MLP neurons of a small language model. Each row is named by its layer, matrix (up: input weights) and neuron, and shows model dimensions 176-303. Each number is 500 + 25 x the weight over its row's rms, rounded and kept within 0 to 999. Numbers have three digits each.
After each neuron's rows, "fires on" lists the tokens most often at its 100 highest values on Wikipedia text that the model never trained on. A number after a token or word is its count.

L6.up1120:495517477484491470470504499479529548466536491500491504469478466494502525498476482510513498484561494467499533505452520550447487488509514500543478469584567515523500499478545531494487515470480517520549551451532488488521512517486478509491462468503512480487467502490491497537490512499506491488524509525516495500484491518525488493496511507486503493512502476511506515511418505501523497508531
fires on: " a" 29, " an" 15, ":" 11, " " 9, " his" 4

L2.up929:516500490537512482522490467507483467520494501482496527485483492495544523515525503483473459444515488532490496485433495538465507475508520469491504519482476518486458452483499479506458538528477496502533495526501500489489529500514460495456581499507526497472480504539478472481538500484484519515515545481490478499487486511466492522504491483511505537458521496466490522513477468505507482480562
fires on: " Sa" 21, " Su" 14, " Bay" 7, " Val" 5, " Sur" 5

L6.up632:538518514475508514508519473478503498462497503490518530507495487463502497500485464528536480503477488492511501504452504499502484510508517509486522516519533482491549517467496505480541525513515491509493512508506497449526512533535517485480529438489511474528517517511457507492453525489474486470516491525443492539485524547500498507527517505495465457475495509573488496413448512539529508492499
fires on: " " 35, "e" 12, " c" 11, "ent" 8

L5.up169:514481525489527505499490486517482527509506549488554496473502498490479467456502482459477485528534503525514508513501503519477509488486501522554497524538501461509483515530506512503526523498427524513499494491457508509511471486490520446485454468509479526522498481559495529535486539544481473476500509517494474455524537528506511508510480515505536517503525475501502502419465514488578495489489
fires on: " be" 52, " been" 31, " were" 12

L5.up123:526501490480517507525506524483539535459525530511500491475502519477465520499504508490499486512537541491507505510456472540491532501497463515498474498516534495505503448461451510518489436512426524451515539505481509488557502474497528528508479474500466531524536487485505542486515524502521458462463502507461517469509516524509473483494480478469494523520502438565527480401516502527543522488481
fires on: " to" 24, " of" 18, "," 15, " =" 9, "-" 8, " been" 8

L5.up240:570506542502517505522529502504539504504459534470512519505472509514535492456484473514555575495480487514497503506510511529487484493499498463520471514501541491488526511543460522476496482517477506519493468526487487461492533547503482513497516479469502517531523533489558486543462520509476519477514480504519454520496521478502498543548515506540471521466533500528494470503487516501503505473534
fires on: "s" 90, "c" 8

L2.up1342:497446491529537513509522509513495519520467520471493528503483488517489515563479496439493479517503479526492432485480490572532498513515533522528493499551525492528490502467524463520448506542501484515497516525501505491523519494484509500478517516503561532509521493480504525489511521477503545487484515495511485514499480481484492517522489492486505491494513485499492492519459508539519510505498
fires on: " and" 55, "," 37, "'" 4

L7.up461:518512477505496487486517511470501485491484485506522486486499489500480450512517511458498523513484482486497544495522501534487483484503471505538488553540480498517453515512480503511494474492494544490515515516463499500500535504505514452506499500538505487510517443513510515525502493485543496492494509485498511473487486491516459528457476514478462512550484500477512502521491434497506557491526
fires on: " in" 31, " as" 8, " to" 7, " at" 7, " over" 6

L2.up573:491467497506490520517512485497508531498473501505531452526482534531489478461497478496487486508513530522502494493469478514501489497470490474508494520549506470522487489526509446493506530525497543493517491501508522507527498496487597498498437489541475507527515491514493551496520514505496456429465494490514497477518465480540491489532491501461518510516512494532493515497447435527494503504513
fires on: "," 75, " were" 10, ":" 5

L5.up862:494437517534491497488504483531537545477506495508549480512528474492525459504458518503460480537515474475502544524522473516502482490476529543505529490490474504478502498525509512495510489476445509457477485544527487484502511494474514467521466491497475495531483467472453531512501499452502555502440493496456509518505444528528502459489491514496504482489496521457510460489499489487503501496486
fires on: "er" 55, "y" 17, "el" 7, "or" 4, " of" 4

L5.up924:488525516511530505507514484512517497463468503507493526493537534483464516490464484514562488501482464506472472478521500502516501457504506501487531482517517489498487495474452552453457481477494504529497498560508503453468498563520510497451475519483545474493503531510444497539469531518487513509508485529507528507511566502491510514535481529503479475503484501474522467508467546472502505499497
fires on: "1" 41, "f" 8, "s" 7, "en" 6, "2" 5, "d" 5

L6.up620:509458505503489512482479512452482482529473498514485519485511456495545497464517466540464508451494447494518514518514503481551470502486515548469511554497516529513532461540503480543515526495515507533491499519546498458511474514521512473457519505507543514496459511531516530478488530497520540489504499525524472481491493497528500513512470514506489486546468492485514470465478432491495514462510
fires on: "–" 33, " and" 29, " \"" 10, "-" 4

L2.up140:524512494529506502476477447504526498460497523493520494477477489534495489480493462500518493526534498482505514499506518468520489513476497481489512533510547518523534455460441458458522511501515485497511502537405564473509484531521508522492544468490491457519510506499463531539532488517476464475495503537498509525493521534500515466580476485546519496483503463505484462457481480470510490497525
fires on: " La" 42, ":" 31, " Da" 16, " Del" 5

L5.up828:488460530504495485506506465521518486473490495450509508510478473458556513501503474505503486473496468475510518507470476489491510497484443483498515511531486499494484513515482497494534531487520482499508548492490482478530518474583509483462509503493503543559470481500487510510511478511472466493442526548517458520507492503509502498499459504531496413496536487526562499530513488486490496490489
fires on: " dis" 28, " Dis" 12, " cap" 12, " Arm" 8, " target" 6

L2.up649:510516504483512515525478522467490496457496491485489484504495521514509496495506507491484514509498497491502526531484499514512513494481529511510489501491511508507464490543510483480513521534496466456505520509478497487471512503521468510469500499530487493515520456514497516520468461519450471417512489514501505437511493468490497495475496506474493503535527443546488522491551540478508481483510
fires on: ";" 76, " |" 13, "\n" 11

L5.up1051:504537473498499465504499464504504509508548539490496518500485531514485529483514510471484523544552514501510495530502462492516504496499459498477466492522489531520514472474472532490544510482491502450540551541480506491499506504501517468495495500474521536507472512532547508534490515512539504460470504495458465498497511538502495495479478486513517509495503484532546494514507471510498485551495
fires on: "," 98

L2.up824:491503499499499491516466494509504492485542539527519445505542538513499528550521537518493499517514472501477506482497479503512496475437540489544496508491472465527532516491492508509501480499480485479488531500487495503482515510476519481477520475490492502483511515499509529506515505508502506445479525467456526520482476553504489578500490511415500514482507513478513476481468444509521530482505
fires on: " in" 62, " West" 18, " North" 7, " East" 6

L5.up270:469508436514480460472472501492504526538438484419444458507485539489512524456525507511500506505524490488489504522541481513477516498468461495520488502508509500518466491469488503498511485465463493495531540492469520510496476468504491485513515493505496527476497476502515518509488511527472532458521535551450548493477560491501492540502549505490485468497458489485511485481560533517502507427509
fires on: " (" 38, " |" 21, " since" 13, " until" 7, " after" 4, ";" 4

L6.up113:531482530473506493472471476509504491514473504515509543471483489516491526468545482529480531478490469496498499500473481503520511477523505459512482531549549508554492512538503495519489497508502504511542500503514515468530483495486523468482547488508544541498516450490520533514482536470525485462513487477469468458489502520517469521516497474442462461569519487499510516539500489530532498445506
fires on: " and" 56, " to" 31

L6.up1192:498507487523547441544527494511509515459489543528523489490491475473475496460518558509482518482529461512505534511456495500549514499457494482527489473551516511510469472532487509506482491537456507482500558516507513526513519527463525473448492515486478543491522485495530502516501525489507526480430543502505515493503502490526499502496465471474516509488503523483508491517509494516552495485530
fires on: " of" 30, " to" 30, "," 6, " as" 5, " with" 5

L5.up11:553536522529478514490509505519514504496517524513498531506527486485496525502484478514529523521490513542514514481492463514490489507508478471512522513522477479522505512498475507505506524493520534479500458483501531482550514508534495505511502474465477515484561503486503466466496518492498447544469498511531548509519457516482497492503468510525504502492520482497511485484461513486559495472520
fires on: "=" 19, " of" 13, " book" 10, " to" 7, " play" 6

L7.up920:519514444473476476494499494467471497510525494466503515476460568514489509504513499506487537551525471526499492500501454490502488528461462540503506514537513515524533475479519506493506529476529523496527528496479538461505491494519532484444505511494522522515484517501497476541510511498529493481503505519467523527501515505503472526497457484490488509519505479535517481513509472526479468511484
fires on: "," 59, "1" 8, "4" 8, "5" 6

L2.up1094:488468534473522507517476503560454525500516509517566562491463517492466533444499499554557463519514510513506460512477459512454493499521522539492486519522560517530477477485513501489511439540480507478455525480519492514485477492510513505477500490560472512468513510512485479483438511508496538455518506525507530422500504496512479507491470491448499510505425488471496481515523475552530484467492
fires on: " to" 29, " and" 27, "ju" 13, "her" 8, " while" 4

L7.up1309:501519499519500475549508470469507551518492543536519496523496518519455496521455484565539480558499471470506478493498529512496482504494523526496527522566500463498475459525511480449494513474513513499514514490514509496489487507517454469483446497507527454481490488471521508519491518519489527501474519505499543568490521525458489490514504508533543471491488507480548478534422488496479470504489
fires on: "0" 35, "3" 17, "5" 10, "2" 7, "1" 7

L2.up230:487444502517480551528482501492527504515499505456491461498457480454519523519497488514498525506491466491480525499467488506483458514510493524458534480529515523499508496523455475504503516496470516507557536510501462470463509494512507465515517488516476566560509468484519515513474496501527483505431508507510538511481487474500500495477444490521501503476495526503560477534522479503494503509499
fires on: "ut" 57, " dis" 11, "leg" 9, " Arm" 7, "us" 5

L2.up1455:499485500484476496529503506537534491524472501445477504505496481526496478506482522493507462528533516492520466543507463517516462497480488493488508501493515520489493478542519496507512505497479469512473528528438480462441482514539499504490444445506493481503502484543528486533500513547515510467487498527487480426528501517488512503519496522509503500511517497510476468474509517532491502471530
fires on: ".\"" 32, "." 27, "\"." 25, ")." 11, ";" 5

L7.up933:498509518436501510499486500493498503539472497477506546511455533489460476527502512528507560556488529525518521500540490526490525504469516527514488543491493535518491540486495532518534508577459493499465533519505520461460573504480473491495492508492541524508492493497561503485469537497506495451488515503494505531509526479520500504521537503513506536494539492468500494546507534527500484461496
fires on: "s" 22, "ni" 14, "em" 9, "c" 7, "ick" 5, "as" 5

L2.up136:505477494487529472496516489436562519521536562520527475500476460473478500492478473476484512547513514510487545525519459484529508499458466473493494478512483485523472507503530478531495531487506508500548513482473534514527485494492532461485470506499513537546524508511506484464505532471484534480468511492467482532472478538515467512488507498477467489495470505525512490512500461527502514468465
fires on: "," 100

L5.up1497:494521516489500484478501480484484518454487492510491481533530524497549522517497490530487476457482493491511529521499514519505507492480534500598496490499466493516483517500516480491521513532489496435479494475520551507528530466504500512489458497498519539447478487495492501535450516481505479494447496499455511557499475488510433497538519447499499481486486499497526487496478518504533492481475
fires on: " who" 84, " that" 10

L2.up601:515501515514497483501498517513473504504554519515504508508528487459457492493430488527529551493476513496514534538469480543481522532485477488481509493478455469476490485499493513491428501560515477507471480501509548538518479508526513510483487509489508486467523491542502482482467496495531518475429500540496518521484488460501499534517500499465489486538477489498518512489496530517490521504491
fires on: "at" 29, " bi" 18, "up" 18, "p" 8, " race" 5, " walk" 4

L6.up870:494489479508503484460509479481528488520483536503490540500522519519501495519540510497465483488490494495497520556500515522518508491497485488460545486493494508497516531536525455517540505519509524492511502503514511512525497491482499468471502472471537518506524528489483535507474495504463484473458531477469509505506468534500471506492484490494512504485498500530518525491445469541486491456461
fires on: "," 58, " played" 10, " as" 6, " (" 6, " United" 4

L7.up805:533495517450516482489506490513471527486472469552484499494520486497512529443490503535505502529488491486492486466478453513518526493529513498527501518512567443489506492484478541432502486540505442475530546452484498458487495500506528515521525497507510485546465502483509473493475507533482515488521477515477457488514524525468503454560534503502483456500549500513526518481452524458500493484482
fires on: " a" 43, " an" 8, " first" 6, " main" 6, " second" 4, " one" 4

L7.up437:492494502516510486504515473533535503477470506492578481545525490492481480481492533519495577486515480497494477560539523482563470466528470533495534529497501487501469507502513499425503431484489531474540498537509509525535496484497485500489443493531445462517529488508514451508462492523513515468465473509478422540504530494501473494477498517519466484486475493458485519525504476541522514471493
fires on: "or" 17, "a" 12, "b" 9, "ur" 9, "e" 8, "s" 7

L6.up892:489503504512519502463480510460508483510504479471492467520477551531492547456514524538507505507533519507510518516490491491518518478499537554478484529495513479477489468460515488522515491539494522459485565486494521453501509486509472510469497511536507507491507494523531535551509523497488474478531511561490487494511542467536463486481535533485476492476501500535487458525538491518515497487502
fires on: " |" 24, " (" 11, " and" 11, " since" 9, "\n" 6, " so" 5

L2.up442:512488503511506467470453503489497505544442541447540449534501523460516520505507487499498514500503499498488467501457448477470511455460524468499489484541525541541505456508497494437513499475496499495508543514462503481489503528513540491486525482508519519517469485537486497565473531488466528449499511506428501502492501505490470513494508498513494474503498511518525496470514458500497479495501
fires on: "." 89, "\"." 5, ".\"" 4

L6.up1017:508495517492493500499509472491486476501514494450535540482521474464482522477529452560494520463468487488493522564519504509526487552546549496506530502493544529488512512471511480515499490471501501532490511514494480478483528528499495498474535483521469486508523473531529510508476520504470547475506474482447464496519489510513475494516504496480502479564511486495477458511466444496545480463498
fires on: " and" 19, "le" 11, "–" 10, " &" 5, "st" 4, "L" 4

L5.up1214:511513502475492439487491497475508493520460543531507527496536486425470467531484523462472541483554501503500511508507449497500492501474483509462508505478497516519490533512529437548530554508504517485508460489483556473501493499518507518494474501482514528545528521492504530485493495500537477489458498495481500509494460517493482519531490483508541537473473493497496476451472493506495504485486
fires on: "," 100

L7.up878:497522524482480500556523499488500537507468540534506482514477530504454513487497483523553545481469477495508505510483551516484522514496521513504492499489526509461502473470489474507502521505494487475523532490497482480480497526476491487509469485498461481491497474491528477506480482471454513502522530532495503538509517472508501521534501528464461482471472479594484494441516488522532512479470
fires on: " " 75, "2" 5, " the" 5

L2.up255:506518507518479498501478508533528480514483502541515522498464489474517526500482521542535523468498512483491437494458473493488500485508507502494508494513485506479493483520506488509487490577471532470529519476481490495511495504478518469496475468496507518479504501543480542551460562526497542412517503494506525487489473535496443499524485455450500510473487502478495499498523530518507500475478
fires on: " to" 41, " with" 10, " on" 9, " and" 7, " for" 6, " +" 6

L5.up288:514527500489549511493496501503482517446509514535481529480489481416472493470518479515566519489512500519488561491515488479477499502496472525541515500504528466493479496550457496495478532514501535462482486513466509532533496507505534457520469452455475527501509482511513503514464506479502477497475492514477543491495501497513502494517493487484488537483520484489498502480493486494517481503473
fires on: " of" 26, " −" 15, " to" 13, " married" 8, "ing" 6, " Swing" 5

L5.up1068:515486524505461504495505477480503483444486540493534491503533531499530474484554502574473481492496524501521508495498500470520481499457491488526477511490483493521501517461522502502469511488510486451505512455507524522460507481517498499522485467504486523475504529491497492520489495488521453471512513526492486491491475492503494511538501495561505472512484536434492487499520488527485500499476
fires on: " and" 50, " who" 8, " that" 7, " is" 7, "," 7

L6.up421:474472441503497480504502494474499536506520524499559476533546526526486492524517496482504493505486509473530500460481451498505491490486493507466561517484486481530501478484534483486483493524479513436522553486483531465476516497538504515470511498504494537507492520475521515554510502514516443473497494565550521514494502486516431519516532525520507470491498542518527474464499420522484501482503
fires on: " which" 47, "." 14, " that" 14, "," 10, " who" 5

L5.up1385:505480471520457506482482519435518525515512493509483533495454527484490501478495469495489511541551486482520511461499460558472507506519525474506467521530543429452530529497483533489465480520483481514527482500527490490505476481503511498505548485476571459522476504473525418480486523563474485520534538506497495462485539503490497507517513547592484498463491495492494507518479518491514488501535
fires on: " a" 60, " an" 20

L7.up273:501503451504452508522514485470540486480517502488482522469483514509505488513517504534472502508527522546491517474508493529502483472522475510485492497488489474516505489516472493456557481515481498484528506521476496523564500509462532485511489541509507507504522517534484487483498481468545514461493521523541504450480530513504501537502570483533485468473545507468490515511512506488500485477471
fires on: " |" 47, "\n" 41

L6.up65:503506477517444443519532455484525502448486494493540478520515505465489485480539505496442509484471470548491507522524487495539512508471525514548543513536477467478534534466544518529458483490447462438511494436498574521496503496480482527523511506504534521501458493511485486541501483465496489492496507477476462488499504516513518512492491514573497519471512499488501520557517494500534505484507
fires on: " as" 44, " and" 19, "," 8, " who" 8, " her" 5, " player" 4

L6.up319:507498453514494476538489457482456508497482498481480493475525599455471496478468482489485526522509513469516503540486490513505529478523537541505490499492524465471495483481444499519519489524475505469552500494501464496501481517499486513519490481456543487531450466518533496491495487531510509485518493531497485482489549494525506538500540504499468472470538486526484494448493494532510475479493
fires on: " " 57, " |" 32, ";" 4

L7.up1025:524507521495461494481522500530459497498524558449498542533532502558458492458479486500525494501522497523499502512485489545494508511441498521480509487486525471495458497500523520460538449456485508517475527480506511507504504510515524483519481463511474500519495517504517508483508527511513572466496497532444517457483562501505496489495478498440493507490517498488502492468486492497522534471553
fires on: "ly" 27, "ed" 23, " of" 6, "ted" 4, "d" 4

L5.up1455:529442513529440497488495459495519493538511531481495511525503542489516541496511490522500490547486493504483528492478449511477503445509513493538528506501479499502483505540505502484531489528498492502495508462525496519518467552501505485452479445526502466543522499548482502509489528535472509462522486532474475432499475504517500532489482510513526532500513497546497520499470505535520513490481
fires on: " been" 22, " was" 15, " were" 13, " are" 11, " is" 8, " be" 5

L5.up116:505516481440514472482489523458539516500494497502515496503461490443502493551468502477487519427537494522489500494512477497528496486449449489503519477526540518515494524509512486529522502483495543497512488498474555454508506493493525468480505489512522555527451488531483501511514522554495502473522514522495456505492492466514487509519527494499537508517444526447519492478489498525504500436505
fires on: "," 52, " year" 6, " November" 5, " July" 5, " years" 4

L7.up1503:535491472497530425507492460539499491472465466494492533514513488493491489506505562506482504535489514500498498489516525499478444504520482509509546483496498477494476483486500443508491515493496529442498522510483488539492501505500500483492455461545507562500525527531469498517450550466503488450461511522533463472515542505496488486538511485517507458465508502476528445485498489567494496479501
fires on: " |" 22, "-" 17, "." 12, ")" 7, " " 7, "9" 6

L7.up816:518459505455521498521521505442522530491483491512551467527478527552468504534499532534518512514513504519493527493532500537554500505512513506549478474537536518510471465486493501498513446493500511508506538452491522528477489459475496489477508514584491502525497484513520534530523514457496471477522510492506489482519514472506491496511468520454488515531484518483509478490498513500563526477550
fires on: " to" 24, " since" 17, ":" 17, " in" 13, ";" 7, " until" 6

L5.up1252:493448483486527423481486458494546470489504533513533510499517504479472469516549494499451555527499523507501506534525492523521497503469454553496556487513482529539491510510492446528541489488521511516494505446457567552538456489492530491503501498501505480542530492502499515509508507498532474461478525484454522496495504501514472503499469488498538541500473501527503506526512467500536502489477
fires on: "," 70, ")," 11, "\"," 10, ":" 5

L5.up997:510451502509506480507505481521482504483473497502512543543479503507554483528471481486532473532516513524485506490538499529492489490496485519497526519490553489462490470536544478518487542487481527490516525498487521493469509485556489496471465452517509499512517496529504506552463509493453446475494492480535498437489526493509494516526454515489480442507482496483505479474481472513470507522464
fires on: "." 38, " with" 9, ")." 8, "-" 6, "\"." 6

L5.up1338:520484476528483483476494474459536469504445484520532491514498487502515509507544522509518485511483487500522482540493483510480495497457455504518534495499489538501492522507530478523504512490457511480538531485464583465490488471488503507466450485489541531493517504514500465497475509475463475444497517492480495491469493488497500522516531513486460528488485504468500513489521519498507506447507
fires on: " |" 70, " /" 15, ";" 14

L7.up622:506486434485498514472517511506473496459485515529468521530556473515473476477453463455491500469488482518497506524478498501511513474463501509470512478500540505524461496488504521481546495500489512479487486512471505539482483497532555483495515505469525514510531498510471522500446509524538514543508505513455512475515483497498498490568471528505561500504514543491537502508495504541524522485502
fires on: " of" 39, "–" 15, "-" 13, "y" 6, " " 5

L2.up344:494464554476533513528493459526505500535505510488517577510502490512518541512465483488494518519482502507493450502467458488429488500521562509543495515533503528514519499494505491501516487535502516483497530498488466495504496487493525458464493514544542542504490466477471516536478525486514521436504500515518513492486510476507465521526478499471510446505477519483487457499506495519475505485486
fires on: " and" 99

L7.up745:527506472473477476489507522479481481476488551466495469506547486516478485502492510493482499484493539481521513481483457452532515505505477482507503501506500493497481533494496498479547509498452495489478519508488496536476491492482538450449485486497456494483527442486497526517465501480513539481481498511460533525469548526523476533511495517482556519478498521502532501496518507474542555480544
fires on: " in" 16, "ly" 15, " on" 12, " " 9, " to" 8, " of" 7

L2.up1209:497542524532487453483456487503485484521494507487498450540464492496518514493515487487517495522518513495478498536471510461523512467415507492484493469492542540489498514542496541497498509503525472470495521508493519477484509503517536494487539500517489467499493520518508486532496478527516473460494543511484513534487481511466518521486509491526491482483512521510496507502517480496469450468525
fires on: "." 92, " |" 8

L5.up855:477487479517452497530515481467482481482421499517513472511456555507500451502524490510486502494488512484507549557451487499530486515480516501483476528500475538467474512477522496541540533506480517504497520537505495480510484477524524503510467479547486463534514465510496490523430531459447508484518507497492509503494497513489488544535464482498483512498460464528488495471482487541511498459518
fires on: " |" 81, " " 15

L6.up384:468519503491522490504511479463489536525512491488530477497500482572466487520511520481474515584542485492501493527519503494525521489539527521494490499509503497506492486465525510479537503563494496431487510543470524508479478490516539507490453489474492520493465471520523539518491531504471525493482481511488460508498556506540490513481471512500497475466512487524529474521491493529491483484509
fires on: "," 99

L2.up1296:493504513547484521537492486536522499467487513480546496464511498499491473496507514502542490510562507480507477503510473478566483507471487505504504480522506486526501515531413462492532506518493504467522546513479498491500470486504540479502487489477485516546541498544487531515476511512492473479491505527487500512505521538498493484511471507512514497498468495467486474495498500476508507505524
fires on: ":" 51, " has" 34, " have" 15

L2.up1062:492503463507488494492506526506515534511511518504505467484500562515532504484486514539495562515501466522525500493527459478492499500467508481489537529491487494521558492503473472467561440524503457473450475525465461537485510534502515514499474520478481472512514516486490542565492481534476516479508497486487460492512491477518472516495491497522495522482540502437459494445464489579532495494537
fires on: " South" 21, " North" 20, "oc" 15, " Cal" 9, "North" 4

L2.up1371:498502499496529521507469513478471490447545494542486520477554501489512528525481515511486487494493486495520530483477468507510512491461519521473506498504494486508506498476448476479477504536484492478472542550483483559475526534495509495503495513501514483513525505471469524505519508519504495460492525490452522474494511505513496530499489506524532525495494509474469471460466479542545526485475
fires on: " South" 21, " West" 20, " North" 20, " East" 16, "west" 5, " south" 5

L6.up1064:507501466520492450456493494487511513467499510517506527508464488521507520526535507510535494508531511504501511497474486538480516502474465522533497477480495506520490491483517520511483475483494471518532535469501508508525522466512512516469524451551502483495493512490525466512440511481491522427508549521498488468509515506486474512466521484512505512496554501518471475479484523480512529474471
fires on: " a" 30, "a" 18, "\"" 16, ":" 15, "):" 6, "]" 6

L2.up77:508498472525533517513491486473465537477515510545492465498551503489503515497472491525476545525514476485491505538485508521451481518493513465578487493511543510470490486506499505513510475478492507489533455518526502538448502479502536519478489424487499491513538486461519512478471564486479502467488496504515524488514486532495500549495483490483527546524496520517500503516503505483504521522479
fires on: "g" 57, "r" 13, " city" 4, "b" 4

L6.up605:501525486497541503498486539486512528468518503452471499500486521539542511522491542506473524567503489501489536492489494531495480491533524562506471488526504492515477458528526520497496477489466502468510487515468472504537519460513522473513465527497493508521515452471467502504494516514529456494463499518524526442490534509518451516501505532521501489542582464491482495516493534466498492497480
fires on: "\n" 23, "'" 14, " |" 8, " which" 6, " that" 5, "″" 5

L2.up179:504475488522500475507503485463504563515486495495510537516507526514494498537513481527441484536457514504488539520509508538496531523488491534499522498473484482487514493529462495522498499489513504457519515534511482498517507477508478478496493539491521506487518489522458548487473491462470484453482489486501512508506465497495498505511490514500497500526511437544510472449520501519538509469466
fires on: " first" 27, " First" 12, " =" 6, " also" 5, " former" 5

L2.up481:496495468521497520492465467472469527536496518519546485498504476508499523497503486477481462513512509522492499497449479470493504477450521493513501507522498537508502507511490482507497503486532541528543479517478524453540505517490567487511487495495474472517496503520534529525553521473455458440490514503461474503502472506497427512502485477488507486508544511479504547478474464496475501464550
fires on: "," 46, "." 15, " (" 13, "9" 7, "0" 5

L5.up328:503505494505494499458491479490467524513537491502482479484500512535511514467454494512484496521539490486494539531464467496513491509528496497526486516540476510508509458495507527474492501513494457475547539519485472537463519484514554490533523470479517525455469448492513477539504487478502504448478493484472490502496577489510498502494489523507488450487582497509569484494516511490521514534522
fires on: "," 98

L7.up824:501486500488483514489508477476504503495489512531490459490511533535480573456500524483514475521498464472509504471496507523465491480504508460536456509525533462486489514499501521509534498526474449488518524476498517514459492472509511503520512511486473495496479498490508463523445521493431494495493525506463492498489563553497484467529527505515494465507530517500502507548465500465555521502465
fires on: " a" 45, " an" 19, " " 6

L5.up1494:515493521444510526499501487512496525487506492483463538496488481515458533486503540534488540482510511528498556484533485557475510494471506522543490517508519471515504510510445505496453465515501509502478513470499483492514521545504521500515531453554482478523504522475459513477509480478498525511415515504444513516489554485537463500486446506523494488493517494538514478467502483511487519503486
fires on: " (" 60, "un" 6, "a" 6, "\"" 5

L5.up299:497492500516496536501495495481509514500523499485488467491480502533489530471476484476483500549502497481514531522506475510527499490531471493515508505527521573502483473488502515499513490483507503479519563545472489536496504502522532468501533496477508521511502437521509494518486527508486527449486482501463501509508552462526479485449476488483481467499515498510503477499550515505491505518534
fires on: "," 97

L2.up1359:505531516542440491510506498504509495443497487483537485508505496516528498503519496508454500520496499476534494585458480498536490507492514546548501478510509512494527486551426509498509495491485502460474510471533460486480535502510526472505501468499473551544485484517484545546437522547451522462513518494479533504514497522491495527527484507460497515492464486480518473522488522521494521477481
fires on: "-" 43, ":" 22, " called" 6, " &" 4

L2.up192:491473507515504463524503525506457518508532549502506483505531531497468504476465504521501543509500479510511473533506474504515487491522483461537545498500490482472493464506502512484465498519508473528533532505511513530470510482507504507488458495522498495499489488497522494504448546521514532478472496524507482548499473535513497520495489522460476538516471480474507495508513498509496504464513
fires on: "b" 72, "p" 26

L2.up33:507447522530493499505483470517468522531516479460478510490496517482504516569484511487518482583474482519503503472481480509476472507530552494532518509514471505532508487526493500469514489519472514471481488522465492492490482504478489473499499536505539491483486538513451512532505505496522518502506512493481512497478520490500459505514504498500522470511522515488489480467461476550501492487483
fires on: " and" 42, "\n" 18, " Ch" 10, " is" 9, " was" 7

L2.up850:497511482489510507507437495516518524500479545528528530517477520488478530538492524517552488496476481509478447539480494498485532463492508516487499504495509549477497504495458521502471482494469467476509516544475479486484500494512536461476520511518503483526544497500501548482475513535459524519494507504498530476454504545472471511499488525502490494543452498506513464514488506500492456512473
fires on: "1" 34, "0" 29, "2" 15, "9" 14, "5" 5

L2.up544:494440490508532490501511440489482492480463509456535483503472515542478502528482489512453457512481500503551506512479480511548451488467501483472496494491468478509465494508504469495528497521505517506473515533490519485491540527494520486464472505505496503515502511546492475509506553502485472482503515464485491509541529539602481517499483500498479491448515509497489553435486454458474561491491
fires on: " |" 47, "|" 27, "," 11, "." 6

L7.up1390:493527510540456487481503474478511528492547513508538520504497483494525466515520498500508499517480495472500489525480475523497504467475501574537511527499497491464521515524479509515517515472452497470517480497503500522503480479562482524534493524477499506509480462468484487498531508448486517510466505487522509511475510544516492506478496501505536532502508521461498503552485519473512498469528
fires on: "er" 32, "ator" 8, "'" 7, "cade" 6, "or" 5, "ance" 5

L6.up665:495457469511461505462473485491488446487507547532523461499509520475477550503490539463513483505493508487513536464466497496537506494502513506474521521478512541514516539513442494531522463481462497512480491443468493527476502497537511479463486405512469486495535480509465521545518507518532523507454490502464436471503509530493499501510499562511482544492500481515506491511512501482496517508470
fires on: "-" 32, "g" 10, "qu" 5, "gr" 4, "ri" 4

L5.up1392:503503522497460512514497500490464538526506487475494470493512530476488477497535515523472529458520473502524525527492522508469500502509497443503504510498510472465495496513529491470455531486511486523504525544495474546526490505484493505490493497462505502539503478508500474527528457480507516503474513498550466484518470514491498531515517497462512512479487472501506487523524524488494503479493
fires on: "tt" 11, "th" 11, "id" 10, " Pat" 8, "st" 6, " Ol" 5